From a checkpoint of a small transformer trained on Wikipedia.
Architecture: LayerNorm before each block, learned positions.
MLP neurons of a small language model. Each row is named by its layer, matrix (up: input weights) and neuron, and shows model dimensions 32-127. Each number is 128 + 24 x the weight over its row's rms, rounded and kept within 0 to 255. Numbers have three digits each.
After each neuron's rows, "fires on" lists the tokens most often at its 100 highest values on Wikipedia text that the model never trained on.

L4.up466:141128112149115092099117141112142178123161152123105117152130156133118127112146135107135121099143107163132111136129081166126171124134123138154156137090118078152134111153128130125105072093131169140136131121133108120142148178201149117094129151156138130141098119094167087171106162103098125143
fires on: "e", " g", " tr", "ea", "ot", "a"

L4.up735:131107138121149115150118124152140155129097095132156165079150133167129151121125109143113156137093142128125109119138099129133087139149139121089122090118081109152092151135103112115125153077142175155157133135139116114097123121102125113114140106099118123114150105133097145107104121107076142149
fires on: "on", "ar", "nd", "n"

L4.up476:108087129147140120074126119101135129145132119142107112167107184125176097088122121141111090109124127158140085119135071117147076156167106127116128138070125151125148142121136119093111111094117121145136169153174142116120104119109146108070135136149145142095128080089140148145150114149150144134
fires on: "s", "east", "k", "w", "y"

L4.up592:161073156103141143143098123127191121113124073141138128103136083109100114098131126174127111142132161140131142119131120163089123125118133154098102155121134143159106123148098066142143127131083125120102161173107126127109151167061150179105116139138100162157142122132104144139112072167141137135
fires on: "o", "ad", "to", "ed", "é", "and"

L4.up437:113157167063117164136112133128115153090083075136102135116117143155132108142103156139103065125129121123087140091067094133116135102171176118121122110116149124148183110138141124152128136131152162143090125134131135169116119141133115109130199148157084113148141103112122149147133132161110148132
fires on: "ar", "r", "or", "and", "u"

L4.up156:127132142130195091144125137106153107126130131107161130131195155126095095138104095139146144125120103126149110140093114142138098116116101119168155132155134112141168118133127120118096127165102151143099139126133120060166133114147133113135157113120156111149142134120137116138146157091130130172
fires on: "ec", "n", "or", "ct", "on", "y"

L4.up754:141147137137150137111125142116144118087129147126122152083106074127091104152110116141130121129130139129108110177166145123172129125137128118143139139134108140135126150166118142110146099100144158158078133137100115072136106112100137106164153103125141123166118146085137133152156118151134116134
fires on: "ar", "e", "me", "y", "N", "n"

L4.up393:105093103124146086122109150125177148102134135115139159170116106158095104138111125144143097159082105133138141152124132125120157126134137205076151105173134109128163174168117096155151152154130097124126127145155113064134107122171070114116114115109148116130136125101098132144156150100147134149
fires on: " O", "ra", "vent", "st", "al"

L4.up387:130151113162102139130100108132094160153095113133176142146081090139130102136134117108194054143140122145094126114148114141149114132141135105141097137174120136104161115102126116107112142138167176140105169151138108120101111101089138136084131066109149118111138123134122108108134123126124106159
fires on: "mp", "er", " and", " to", ",", "ni"

L4.up0:128140108083153133152173147165131131114133136147118117128142102126141151124156182089160153142125092131157112102152137120085117177113114110120147122144115112111159116099134144132153118129124135130101083111114177175139123113107181114103123130137117081083128174150124142138135153123125161124
fires on: "va", " large", "um", "par"

L4.up79:136125093116114101090118120132130127120141117166131133082123160105134090137126116133177157139123119163180135151139154145126103147148144081111102120136150189125104122126132153135164146137131126118119141156086126162150150101152093129110134155116128101133073142149133142108154125139134113130
fires on: "ri", "tri", "ci", "ur", "amp", "ab"

L4.up549:161140137143141159133104126121140134087101115138087136105131134102116145108141127160135150112116131118096068099125154130168097104157158102129137152106132155118128090082111133159133129106139139139078126138161105154140152156142107122109136128144133093168113090121131129113113129181113144105
fires on: "c", "ar", "ag", "amp", "et", "rt"

L4.up93:144133134197114120105097119117158122144138127117152118100187101137115146151125119126109137150143110126141095175128151132145132157127132113157143085147148129114166127122131143119119127114114139095168186136141092153129122099145091149134097096102134107124163169084147126165136114169108140098
fires on: " to", "y", "n", " also", " not", "ly"

L4.up663:193142152151144146129131137108116110119095129117144121117161128208133171155122143122140139133128138117090092090123147098130142140141066131087139103151135138156103113143144113137148159162112152091103132166134111119116130138084148079131120156120129120147157122109094098152150113101095120119
fires on: "on", "en", "ve", "n", "od", "in"

L4.up547:092126066101161144122125117106109106127111085091155119115142119100097131159134133112137159112141144116145137159126166143120142163126116116120130126120088120145160082140111138136123135163100132161142163135125117117141128178177149110111131137160111136106101118112165121137116154105113149102
fires on: "e", "a", "at", "le", "•"

L4.up401:060140149121120067077111131123099122127143117112132126145122109133150108167116177128149132118120094104180095122126121100177120101163108149108097143107126177118096118149103172086148114136148095105107143122179129141159110106104098154121112122112122153131105127102130154129144150120090124177
fires on: " pro", " f", "ri", " di", " "

L4.up432:103142119128170107126144117147110155138105149116109157111128132147091165119110132120124096141167116130127119141097140124148095125114117112137118111137151157169107161143177112129133122102105162114140130108137114133117140110134049112135162125157103154073103159107154143142153134117155118171
fires on: "e", "n", "ly", "an", "s", "er"

L4.up555:128129109120145104148146119096124167111147122087121125107113136124140083128136124136127118130095138112135128100111147115130142157130113136129117131102148135109148143105115120063115115133131186149165155139137143162130136123141144107110144145120102137113082105150161159116136101176116128134
fires on: "al", "l", "er", "ent", "et", "p"

L4.up624:096072142128149122118113106113123133148110114136116112160093132133143137161080106139148128120139143123128127127101086131113116137075144141107135123072119157141159123187136169162120147115143103145133162138185148147103157148117128108115086084106078136065145112134112114116123156108184119139
fires on: ",", " As"

L4.up61:125169141142129152122097125077138123152169156095132148119116126194092119131189148188084128130131115098150093165113157115127137127111138118091106145151095079138125094158120133134134097134103115171143152115086109132137141110127112105130136138143125136098106164094073151153144120117163126129
fires on: "g", "l", "r", "la", " Lu"

L4.up442:133129175126129108121119117144135090115128126084129124165078076088089171124111120118127104106145181118142155141128113086100130155109091132109150112145146114127163134174138113132103196154159095154132149138140125148142139098132142121135137144124209154135105099129103127109096125098116113152
fires on: "ri", "n", "c", "ad", "s", "op"

L4.up630:127109147142091097081133102081158129080101111204140129105090159166136100108172102111138152137152152087155126156093112135120117144102143102157136104157129135092135123151170134090121137106132132130123111120090138190113148138129139123150120081131157159127142142113141146162160145142111124137
fires on: "\n", "ly", " first"

L4.up635:163144158111157155117136134141094127140132085081130139150114126099102142134193133167100104123080105125134141108131073120112133134157113130106121125116116102121165117169131123149053128138135124163086072139114095143127180115104116118143150127124152107142106133106110149113158134106125133108
fires on: "g", "n", "re", "er", "op", "r"

L4.up445:150091123145149184107140130124129125126120127109152135133096145152120115092116135141139152148140092131091143127135153157166094163128093136113146126105100152110136139083144133133113126110126175122136150142142141145121132152118103154139098093154125076098150127130117090149107130138092155126
fires on: "duc", "ist", "ar", "c", " For", " creat"

L4.up157:096098146155130102147092131126157128168124148117093107120124153107122151128151115150161144135137145124131120108108153130115116148129119135124158162124112133117071124111107162088107110085132127115093151113118065088147124106139130104130124150136099134141155123150096155139157148154106106112
fires on: "ol", " large", "el", " some", " small", "ical"

L4.up129:077113124171122100110113104099128097099114139143121096137128119158114119157170118147131153101174085136149128113143121154122115128117121122122115089088127127163125138175150155107120120147133119155125157120151158150117172096130112191144135116097117127097095097112109166134116134118118096143
fires on: " ", " f", "le", " p", " re"

L4.up136:129118112100136151107176173123165150127117115131139118123162155111099097150147092129126129144120177114125126130148104146173124121185114122085116179088116149140092128103110138094150072127082090121100099099115124101123141177106088108098141131184170115081122126173148152138108151150141120159
fires on: "t", "s", "y", "ch", "w", "th"

L4.up142:128126105115096129081109112139119116055124182160117128097122147115164111147094123096141151102108120148134134092115120149167130124129153119128151129144169143135131090117091128135121091165124113137126156162165150141075137121119149155112087119163141095188135133107140139129172140157108131130
fires on: " in", " 18", " (", " on", ":", " 19"

L4.up319:126093132145087134091176165104128116152129129119114174135108149081097104105061160140167087142150122197098134121122172098141114145135134158140105110134114135104149137134128148124141128142132150093165132143168128104167170145118156100116099105138138099100158126131111110120160096130150098158
fires on: " and", "\n", ",", "ed", "ent", " A"

L4.up509:125098115158089097100135123120126114105104146122152133123136118164112143128112125177092110137114141134180124182097144101134128117125125133106183096147102121108128139131115135120123162136135105133111073136157148113166130149138117132133129098183152153095128134190117120118141158117135084081
fires on: " |", ";", "–0", "–1", " 3", " 2"

L4.up553:103143118138090134137139114122092087118107125149116139084154119116158136134131135137168136123153131129122076123130138132151107142096132149124115143107104122114136143182135131127116124111114134150184103138111143135110172116136106162133176170139135133141100136137118155119123150106143161139
fires on: " dis", " su", " un", " de", "-", "que"

L4.up284:146148127156128131119111145113095133136155112146124131094160113120113133085110091158174105101128136133122121125148139104120132163145158118121118155099036131123158135131186147168140115120124167146120121161123091129131129111135109160074112170115146116120098121114137153171136119119108151123
fires on: "ur", "ec", "par", "ri", "ct", "ev"

L4.up2:142153132122126098118149134140124151122160104119087094140157054084152134122114166103136084122115183111130125115102097091156131118117112135125122081089114104146146132143160147093140176090143152152136141144122167152085145107135140115112147142105102140170140098154131115126127095124186120079
fires on: "le", "er", "en"

L4.up457:150113132137109135117133117096137123123145154132150108117121128147137181152152125151122148115119096109120169155116122136123147108105071112163112086107154108116123174106125123169100096113127100121150146112161169088093120115142154131094101139115151129107143097129097163148155094095152093153
fires on: " the", ":", "ent", "point", ",", " |"

L4.up255:122107160072103078150140118139126143132113118111119163123115155170122109127118130143152167155087108118088097129099142117138111112131156146132107154076154163159145136104104115107176147145144129123143086140112111121144104120145158174130120163105086123092110100131149134104102153151100103146
fires on: "er", " S", "ub", "on", ")", "n"

L4.up301:127126087164148137116113127119166111116138089115124112120124101140093154181113105149151040120158122118122154133110100160123135139170157135104091087170148165141110175129112160145131095101138137131119124146071129081109130114173117104127132095084169115130089109116136146153159157154134153116
fires on: "ne", "r", " ma", "l"

L4.up316:095121118156128141150150115066163109114091133139140164170127154104155100156102134172145139149149108110154089078114074110140102123094134105163101154126138094149142131154161108158133172142156143114129113118129119098090176105149149107125146136114142117078125113135095125131138092166147096152
fires on: ",", "ough", " the", "if", "hen"

L4.up570:145125121122124163167108132138106160133136092106135123179083118158143131115134160137140128111093116176141152145114123135103123157100143125092130133129122136134156147165128093125195111140078162142084130105092082106094154110130115175086117107136158133175135138146093131126113172147073137106
fires on: "n", "t", "ar", "on", "-"

L4.up503:143099144115084131148159168104090127109122119070109137105160116099115137146103159114161100087165127147121115097115116138120136111130117156125119068114120132149148123127138122096120164128148123128122132154123129122080154126101101156117143144120152153108143116134065137139125105099122112149
fires on: "o", "n", "ed", "e", "ge", "an"

L4.up534:130159130111110179100105139075113104136149131153103129175119175111127099134100130156132125125090144147148116088121147152102129120146148090142146147087104108144177106106117119139105139156131151168144086151121146118142133165147154140115146124107129136141092113107086122136168120134087118124
fires on: "g", "ig", "i", "or", "and", "s"

L4.up123:145097151120110119163129142122118137129152111109120125107100134115108114134132108119120112105123134124117118125110117118137156146081108166134108141136114134136089125155073086168096075169113162129102169131086100131129110150153138092129141159132167130085121092129102162166135117129146113176
fires on: "d", "st", "g", "t", "and", "ed"

L4.up417:101138090191140148117118104150128105169142129104174126118124112163120094146145151128166150106206132122093137094156132127134175149130124082154151128164121124122092141138146100100111102143133132117120126133115124101135119108089132135091149127158111146152126165144123124100169137163134147093
fires on: "d", "me", "x", "p", "l"

L4.up332:174133134123136155129128116139191129123098137145114114116086128128146118145117143084123142128146131109121159096113136147102118091162151135116128180124136099153149152143106153126182139133105099127149099162159099168091137129069115130158084108112091147147158113137068124089169125110172071118
fires on: "-", "20", "hi", " the", " New", ","

L4.up328:130098132118139149066173103160101097163141120120130129120110132149134118122130096154153163130153131160161123135117117117135114146075161127136102065140126122109153094120116155151123147121093113137131109124169122125153183108163121103106125138113150146123082085119131154150106140134171154130
fires on: " bo", " fa", " h", " an"

L4.up348:137138135139156122102129128129131090123167185143110122118152110093168129143081145115128147122093121120118133100093173115126143141119123093112136135098154132132114147168183173136116121103154136115146160110137135175147137099120160152128143129136099100160164159117132106093147143138146138127
fires on: "er", "ro", "ist", "re", " comp", "e"

L4.up306:149112138086138101140094180138121151123126113103112124107121140141147129148135142182134128089108136091117155141137095144161119079105109135149168134126133168154146173126158124148143131119085166140162107121143094135144123119092134178131127142183098125088130122112120153088140133145087123105
fires on: " tr", "ill", "on", "n"

L4.up376:097139151122114107095160130133131145132124127155133151137085109131130122148133120150101122140137168108133133147115109107167119117120156124146124158128087083120154124195124108100067090109156134159132113138103086148124144138137136138132138109112173143121151121110105128135133137156136129110
fires on: "g", " his", "n", "equ", "per", " an"

L4.up519:108108096152125128142118154160140132107180150138160137184115131134101156169090143104115135114098159125138145154087135095176122137116105142086111083075149135139160115132084127100157123099167142153123105100160117133110166148149149114128103099108100111113155111092139117112102141167121163087
fires on: " |", ",", " +", " and", ":"

L4.up569:183143135106098097095155113135135130135162157146159122098114118122079108150097104066106096119147132138131094120149082178128147160124143124152101100113168124142161130114127114147136104075108130142169148151129134129160155114107126129162160123086096137100135122151123171130142115096170137152
fires on: "ro", "re", " to", "ho", "ub"

L4.up176:078064167161125120130120154116101133138151185108148148143129131118038150144139122076122116136138133140148164131118122145140133138120121196132151116103121098140134106132138131077149194136121143146127163130128123131128102105113082157092154130089110142131125151147126142135123135143109122107
fires on: "ing", "ent", "s", "n", "out", "es"

L4.up386:101099133109147147125135145136115090136108142089110173105167176166092129137121104155121127164155144119161149136130164134143149143130122103163135120137116102164129122109112082101149155144135179199107100146140128148115125127146127128133110123094150124166150168096133112150104128121117118150
fires on: "al", "g", "na", "n", "ph", "art"

L4.up175:161153120112132144100138139098120098119131129112153162133126094084134161093145172155150157131127097117119124107120126109203120090146210172191138139130165078165101100119130102114101152131144123137136097164126134082117140113123110134158109153137076153094069116138147156103149149110132150126
fires on: " in", " |", " 19", " the", "|", "\n"

L4.up325:158109138114112113129111085118161119141144143137110161111167172124125133142163121106147160097111073146112126111087147137114127142123127168147122164150117116153108196154116091107117085137094129126111102155133146121136155145172128167097151105115118153141138134120088128177116165133148165133
fires on: "ly", " her", " not", " their", "ic"

L4.up209:164155141130141141106111142133175147125117093130127116102145099116163135117138073136093114093106108141102125127168130114111111109170126171170103157119091076122141128163150135165140080117091088121138119119153116118112124134100118139067172112145188115110160134124130114123152104113145158141
fires on: "ed", "le", "-", "er", "ch"

L4.up643:107094139089163120122141123161128124112117135130100151116137091097135134158081143105181132100098173147135067102108088162153105097129108142109109115121164134131164145104123119130132160120131129104149158123140173091099089116127119094105139135144124117069114070129108144135135144149116090121
fires on: "y", "e", "an", "c", "u", "board"

L4.up504:112139099145079114153172102126129108141152119090117128116105156134139103090147094105107133103106108118120152112139118108099150139163129123172156117122102089120170110174115122097130085091119139129105175131183183107124126166121154095104103147114122122134137103093121167142129187126136174144
fires on: "y", "d", " with", " list", "me"

L4.up686:095097118106121130143136123125173106114121099172133132145113100116141131134090096108144148110124160140146161111115123117136112160135100152156142111124135120118148124112131082138139136110141111165127186145144157198115132120074157131098156097161126156112143165131097150136103101101131107098
fires on: " the", " de", ",", " and", " of", "u"

L4.up578:156084113089132112132074085125140120138131111146151121116113126143114177126169097153189127135154123148188111127125113100135121105095141178145126128120101105115164079121130066069116128124091151148148154115119097132110116130116136134120116134191182149089140091083126133149138138148149132153
fires on: " Li", "y", "el", "l", "dy", "o"

L4.up731:118115094122135094180132123156186136121150139138094110140134151134113125110134107093130127109143165107138124113120100109118112105122176150124145138153127137135126099126126139080156146110095185111106132097133152167167093134142134107086111150100117103098162099109108119111114144179118157159
fires on: "y", "od", "d", "k", "c"

L4.up644:153137101175157115115148148104124130148154168120172102140122115097095150141116135115090132148162107089122189099116093144100152135100119141142104108136182129124168120140080165142116094133124131108135154130121152126196158150147100101108144096149150099116133172120106102101118156069170144143
fires on: "ing", " to", "hi", "re", " also", "t"

L4.up239:148089130066085110114177122103145142123118165143101115128154171146140165109102142128084185122107129135129116101120086137161118127132128114152145101117123128111105115118144122137136092105116133104105130118154148116068143125087154140152062160113112171160115137136105138159119127131117126143
fires on: " in", " on", ":", ",", "ro"

L4.up404:139097139116093172106164157149120083145106115137111157120081143132118150115136093100133109128079111125094141090129159140127127100090117122137126114131166135143109104094156085146126128128113142126116093181074108114093123138141110138125157090192121141148106127141074165130125129181114127102
fires on: "st", ",", "d", "ot", "age"

L4.up738:152130162167082168116132120118174143165183092135073099110131117094113105129130131132175162078146083115100117164133096136120103121171108114164098110116178169138115160124091129091133151110118113102165160130111130158143170147133119182119153104109123128122141126096122097108137111136164100143
fires on: " |", " and", "ly", "t", ",", "re"

L4.up583:152140105088169143100123131085153133096153131129136153147114161128140110135112139117159197131154120119113117121072098118107076132108079136155149122113151126137107109107131135150138088068136121120078153146160127166127129132129169103131117137128182118187121170098147155136142101111121125121
fires on: " in", "in", "ring", "d", " In"

L4.up356:145158134106121116156136122158124111143094110094098152062111136129119118161076166185097091156112129095122148129152124114162089119142158179128127130125116125126111155181157142139093130132105161124126146131128167124133169098099160139128154147145189108124119159088112114094133144146144125107
fires on: " de", "n"

L4.up767:137171135113133145103135099121158119085131093139114109114127128117146137126121136177117109139112146148155117089147124126122119149200103102124137126121114130144146119130159187138146138107124142063128099154143146153109135171093166164151229121121145139137086145120123099134139139166157155094
fires on: "li", "ur", "vi", "le", "er"

L4.up363:190136167138117182107141142132141116096105118125158135114118109096129124121138119147090135092106116098130167139121135112132119070121167075132095109160125136092124131114154121106130140097104160170132120157118143108151114154096116118126113095195126163171151083129122158135128134123134162128
fires on: "\n", "ri", " week", "ten", " number", "ly"

L4.up474:078125153116112113137145151138068138098108138130134113133130139129166129155138154157133089107124165126125144105091153090129132111105163092162156126120132121133142134133150140056148123113132170213139117112116122129142152102096156143114145160134121114104137137136109085155115096169147103106
fires on: "-", " un", " dis", "is", "ult"

L4.up477:152133115123160145140114140147096149126129112141137143116157152152108129109141117132100093085139148108107189147184111121130123096142110119144128144132119090163092131161103114134120147153146184134115134129121126094149152118154126094193165128109146114111137097098139160116153143135124112128
fires on: "ri", "ide", "on", "a", "all"

L4.up134:174158122164107137145142127122096097139163125111101121138133164058140117100133136136116116149127169113080117117100113111181142119153144168111089151108114163133133107133173134134101121097081130089155122136127132179127150121152132139109150110188098108129116104129146144102126158154170124128
fires on: "ly", "us", " la", "x", " Char", "ar"

L4.up577:130109142108130116139132129135181142113068118114117117178125134163118130136080091160083107122125172162129117152117146143115149114133148150130118157087080115174099125157118102118150127159125117174127153104149096118176119096153155137143117135120091132130130130084135141130131128092154104121
fires on: "g", "z", "n", "p", "al"

L4.up60:139126137133092144113114119139186176110131110105120109122099126132161087129129121124103135117089159158084145122153145194129094132135137122143096109120125094196136096123112094183146154156096180160164117130087150148105055120074114123131131108127126138109130142105144132129084114104145125126
fires on: "ad", "al", "l", "ed", "t", "ar"

L4.up609:139142111166127091161128110110166095175140111138141151152131129128110153152150149121146102091097130092149183137118163123109148163134099138137124140161150108106110152109135120095137101110179093171118111113122179122096148111120143121118139133092109086157128138122101124128177131120132130114
fires on: "ed", ":", "d", "st", "ted", "t"

L4.up26:139094141124130161111148098155127161127179123150114139107148133142109092153111152137142114120145163111137140105111141138104117172124113108100160104090105086157121138131171114106094146153107131142119133097056114099170117148163140149156134120159171097084122124138113118150134107180123123146
fires on: "ed", " of", "and", " and"

L4.up463:105097097114151135116147156121141110121127145157132124118160101118123116139137161115144138143124152148124103123122152124132148145137129115100137103146140138135103101104175135126078104093134144124120102141130087142073152133140137128080169083078162144125125113150099136133148127107090147156
fires on: "th", " second", "go", "mb", "old", "mmer"

L4.up201:133134115144106104112026116127123129167151134138127104106116181122076139116175182135114125153138133123179134113127132157134128122146137098113140121099150126151094152107095141082109125079076132129158081180132187141126145127129151152128133106125089161159163121122150155116115114157143119165
fires on: "ing", "amp", "ly", "ating", "ite"

L4.up682:111069114174162126108162140122119138147129153104125079142152133138131117134104116146106129059116110145109099157125100130123134149121124167141177104102135109141105145111133122135139162127135106110057146134133126116117135159149144105084118094122069084155120140109074116114119128104115130135
fires on: "ed", "ated", "able", "d", " On"

L4.up742:102093126158105101145125148137120115124143142135179090167118131175171152134141119125165086123145118155054138080100100107110123129137131142132118148147122134132140093142151128098159102104121092071127103133083110152116081117122113140146141142127144137127106137112118100106149146140164117104
fires on: "x", "br", "ar", "mp", "p"

L4.up246:143112132111126134157138167139134115185112109103092115130163151169100105130156143116126074082127107129063176106113138090116130155144121125111173132101100162126089149152115155146073119153105141127108136156093124141118142100133099088101109145111104156139136139121126176113127100118127146152
fires on: "d", "te", "act", "op", "ed"

L4.up645:102107135136164107144128143097116175146153117095131114139113184134112128160094152134116136144123159117125116122114116109145159129125126132128178152069146129120114128169134129129134104166104142126103187143094082156124147125142120170120135163139128150119141096112132133148121117173121130124
fires on: "-", "o", " it", "on", " qu", " a"

L4.up468:122130124156139127109129135105152143129100155123151152090085118116162121148156096113163128110159140121109130139121145146088141126144135160136105101180121127135099154157096132100128098101103123038130127127156109141144164137094145128150126084104119155135115122164144113145107101116136127124
fires on: " a", " p", "cc", " f", " F"

L4.up561:122161130092167145091096123130193114133143111150162142102128133152101112150140140134116132176075120118108127119144172126149106085124112132096115147107101115121135146139138111122140150173112118101165113127115161181110174132129140116082169160137151137120077123127154159123118132111147097115
fires on: " S", ":", " U", "s", "vi"

L4.up92:089100080133120128122162135095171170129118139117143118138115104086152122142199121066117118093169119182127108135128129146113149105119135157128136129145111120139102117163157122059146193138105149154106113098119132142110118147120168143114134126179114127134164138121133109132120118109127135167
fires on: "-", "o", " and", "A", "el", "te"

L4.up155:120092124133087131107107145122165132152170131131136086112085128146112088162159133130148100160115144124165132132168155184152147127154132104125132125139120076119175171128132115149195113136134138116114129176128089134124135134079147113110126126093086114116109133123114162098140127139169140147
fires on: "s", "amp", "at", "ur", "y", "as"

L4.up747:132138090117151186136128082125183141125091103147113163118104104123122145158135121174158113144143165090136154106132174129130125132144089147114128179136143119098060095099130143130124099165111138135175102098118141131129149097117158118122122119182113136135140124142108098145148101144146125153
fires on: " name", "vi", "t", "ly", ":", "ver"

L4.up303:131140151096124162132139138149138177133113132120117121115143122166129118113160129125133157158111144119090064087119104147156117110164154114119157104133120142119135088115117128124110110107110163080133123120097133089121130173123131107114125151121134104104102120151145117116098143142131135147
fires on: "er", "y", "e", "ation", "g", "n"

L4.up525:127132096124132110079120155092084145138197092086105144132136134109164107148158070157153118143124132141160128154104141142117160150117138136110086128114087113141127115141123131112158103124115113146137105133099145147123112175083143143113097122092137135113136120141123178065155132111150122142
fires on: " Ab", "as", " And", " Am", "ad", " Si"

L4.up110:172114133132123130116126103138181109121137162178117129120135133117154112092119138133125097110102159154087127118138117178093114120132112142141165085065140093066151150125168129133144138117113171114127146136097140119126142162105123097162091120105076114127162118100128128116139166116127142138
fires on: " of", " a", "ed", "ur", " "

L4.up402:131147152136130134134112149140145128149152133064122107131167120096151119141153146128127137091111171170094094148117138140088102149134137100164127100134147106125121141123138091121185136136116125148102072150184131098126124130143124132116170127142131172149100147143114110136180142141105147121
fires on: "-", " dis", "n", " un"

L4.up190:135129114134163168124107100142131137077119133151165146108156120141109121153164125136134131153135137125165121122116147116116127069110098151076141080161151132108107126136118153104133092155135157122110121072170125113131153130156157105102107085138143144108141143116163152144113139136118150138
fires on: "mb", "m", "tern", "th"

L4.up278:115118079122093100125084166101088100168156145108131091135084180089135156131123147170157130103119118179094135131131118128160125123167143145118092146136101155152096180178098148153118158146132162092087130140112122146152180135137145143118116118127154157130083123155105125135095136094141072126
fires on: " a", ",", "il"

L4.up512:139125102123172123105104126132135100113114133089161127165119137139119136149169167102158092090124083140108157130156154107126136118148122106137104117176090171136129080179156067139158130103107130116115101127122146124101171175137110134122108112136166119157120148119119083150175177112119138102
fires on: "in", "en", "ten", "day", "con"

L4.up572:121120111180162128095106120108167079136149099139123105111148116108098194125140053124087092072177141153138181141148154155117142182130133176110079154134099143122141098148161136138153083110142149142132123148086122131134121140165129096163130151131144160117120080131149117112166120146121121130
fires on: " |", "t", "l", "r", "s", "f"

L4.up166:072137163086130123075146128127177152167140105144122102133124155152111124110128110136149101115158130148112121129154124123113113113114133129084075139144096138135090139110134124119128127130163212142112110151118100115127090109109104148152139147169122114117086112157132105128113132123102164124
fires on: "n", "l", "d", "ri", "ur", "s"

L4.up658:104096166143083153100091117114121091131135131094113155159154150102108143154141125151108130133147174137152145110098144136077115140158120110122142095153162157125132145099103108135117146107117104109111149158098085095135157146141129130120096108110101142142160132125121146110157118186107131156
fires on: "ing", "d", "en", "ly", " only"

L4.up252:167106114145126123118155104125109186162155136136137107142164078140107102148159152080100162093139155152097103094123129139120139125156100169148132151124115137182124104107121124142160179164127113117115150099125131126120106128067172123144162123147139085145109169143139109122136143122119128132
fires on: "vi", "ed", "ric", "d", "qui", "gre"

L4.up33:136136124093151124124164142110094140162142113132088182112126154143109099138123151088123100097128142104140111137134108090170139096105133136115155153128106139176128149134146139153172145051135157152167130171139101105091098102137136100135168130105106164133109111121101141129101150103117084115
fires on: "s", "la", "n", "ham", " |", "o"